Weights of a small GPT-style language model, trained from scratch on English Wikipedia: a variant of Adam for these matrices, 1673M tokens.
MLP neurons of a small language model. Each row is named by its layer, matrix (up: input weights) and neuron, and shows model dimensions 272-367. Each number is 128 + 32 x the weight over its row's rms, rounded and kept within 0 to 255. Numbers have three digits each.
After each neuron's rows, "fires in" lists the words (lower case) most often at its 100 highest values on Wikipedia text that the model never trained on.

L8.up173:095123170080146110195151135123089142089095185140082156152110152146184151131106113159117095106175185109174130133180178164118126142187129170109073145105062113085156136146126135147074162120135114169157113140189127153060170110139159133142123120136048140071144156089065130143148101137084151152
fires in: "he", "and", "have", "has", "be", "had"

L8.up1510:119108114180150173146101138163206144154076098135078113090142125087099142148069123090100112118098103139152126142093161156104114150166165136130160125159153123065132082209137121133139222165084092188139115095156142205082101123118120180203147162132075120144149099102107174129094149132092117130
fires in: "was", "is", "a", "bingen", "the", "are"

L8.up524:049159150138172168161110059147121175162138135147138199138105016102133169154143123124208116139122150106220104152154145195165078090087176136179105111165113131102123154099092098129149113157166160111112127115114123154160150166140147171099083127085195166097181124106125188158208101129138087181
fires in: "ed", "s", "jr", "a", "co"

L8.up1359:173107122103151073097134173137138164123118055074095155133112103107152163106142153156112102112131164167144138120148119118125079102137100131117135144160148111136102122147126103081113141131132126143142097136133171134155134149092169110121092177126112145123120171122112191136146171133115082166
fires in: "a", "one", "votes", "is"

L7.up1773:095192125083180140093137137091148061067161136104104073163189150152139120106169114222109166146144100147135183088162150138139078157187146143129187199157123153149080153067101087120150196136140135100090155108118087146111128115153104174145142101103124116085094048132110136077176175107146100108
fires in: "january", "december", "may", "july", "november"

L8.up388:104151136116130134163096126088144106142144128152181195091115160110185180120117093078121152064123095197105131175055119190077131140107144087160126161110159153090183138077090150156105105106130147156050065094075143143071169124187114125123114136102158174121121090121191081094132092104121134145
fires in: "s", "his", "my", "a", "was", "her"

L8.up1423:113141161111134130143132192123122175136092132208127137147154065090166130130098125100127115094092191114194130129134185135121133130141083168102085131148136119054114172114148178101162103121140190144128065189141088119142167080142088109140107136152106155156196129120114162075211091100043132127
fires in: "he", "it", "they", "she", "i"

L8.up667:086190117092133074108145193152117147125130095101148101128105103095117128134122073137101164133152175090133129143068158092177113087107063132191166147153132124108177075066131089084095154159124084153135136132135135127083095126200158181128090147127143116104123161118178098070128165114134110097
fires in: "a", "000", "500", "10", "100"

L8.up1:132114166133118139135149139153160106071143141155109083138138128127136099122110164037133108075184190197164181091176103129129168144119177160187147123065157102148148150141099181048159122083072118128137126169143139110112139088124119136134167128191093164106144148075146149130124118115115124145
fires in: "they", "scholars", "shades"

L7.up810:126098145179112096148149122064146071077154134110140174120171164141112146137133121114149092115113124172059124143171111112085108079118109082191099136195127147126150155155106128143148108093147150177185107129108194139162103154195075096104137078150173149117137062100203105138140131156082142156
fires in: "his", "s", "her", "early", "their", "made"

L8.up1676:107185122110084085100144175118125098163157159163124164080094115123078137123078076137094093117139151144098078139146178089159110086167136173064126179189152137134132111145108123152100225114159152115109144091142164187134156132129110126071164179140090101142122123143148105145176182113113150185
fires in: "a", "el", "the"

L7.up923:132143166093138126152107072069221109136101171139115130160160113136105166098096133160181142081169159106132163096151098122118132141138133080088098185093068123099128101106109163119159172090132172108118123121112117188145099097168113130111148047151131140099173088104144143098224135148151147136
fires in: "to", "get", "be", "without", "newly", "was"

L8.up774:112161206125156096194144196095150141101143097202072132153119132150138164238136143115174093126148111132096188120100205105125078108153188145110131130188117178154099125194083105072101138113133140134155139144102155147152142112168152113096123119123115134143104132076089164136138163148125128136
fires in: "was", "were", "be", "are", "is", "re"

L8.up1383:103137161122132164159112153135191101104115159174139170143133144158138126153146071103122089094113182154180145112202109145075138125176174173154119138107149107118116157154102155076089139115126133164096101163100093134109178117183168143210144129130124183190144100145130208077153127080123190126
fires in: "it", "they", "he", "she", "who"

L7.up1424:150093094112136094130109136079154109064105124158156131098151051141160122110135112141127123085144161120115117120149102125161128052134185099108102209030208107100156196120145149097155143112208134108062138117087104137124185069100124117143144108158116175069119161084113120030107150141147154127
fires in: "to", "have", "has", "can", "the"

L8.up1307:118119111083121102132086166112153147096127136135142143117065149144123052184151119131116136072129116176122130145114129164176153113092100157102181161112127130113129158113132136081113137143115126200107181055107074124115141121103133135153104105122134104121146124150143105131162120092097122135
fires in: "to", "known", "would", "may"

L7.up1850:171137103105138115170121073091124127156179102124161049130092111095141111227056131147049077088139164137152163081100128135169094081118104147099147189149141146118141168101152152146140127093104166145124124138093135159093101064178108107180112161168166137089160030171127113089095121136115147188
fires in: "at", "by"

L8.up1714:170141111141138164065088167132105099082098167133156162186161077039212106059078116139201154091085127136120130023145142124075106071183114169128193119137141087182127133046118158146133095134137146145091201096057132158146163151127145175084156146145171087125099164146167102154158172096102106135
fires in: "born", "july", "august", "december", "died", "january"

L7.up1602:092158149081119155165125126117142156129092110137101141120147139158129142132136066117074106107117141068099169125106170146153089120155202095119125126136086114144149163159136108065125119102189157115112106110180102203173111118149074149113169192093094150158066073133132085042176152165150162177
fires in: "the", "my", "his", "top", "uusimaa"

L7.up1768:145138144120124119145114142079083105097034161085130155110096161135173123205094181146107137107128114085114124101123077137091155094082077144105162137141107094087145189135163098110087121114122138108101141101138094162124087090130159120098084184161138164117164087115154146148146115144066112111
fires in: "that", "for", "by", "to", "until"

L7.up1634:104108172086168155143090130172104124141147109110113150119135167144136227155078103154087128114138160092192154135126203148131099077217094162103086117093124189140079140134144133081099128145093141148098108117160167131103148104101143119059092113120126150118155055093125116182149101162102124074
fires in: "was", "is", "most", "were"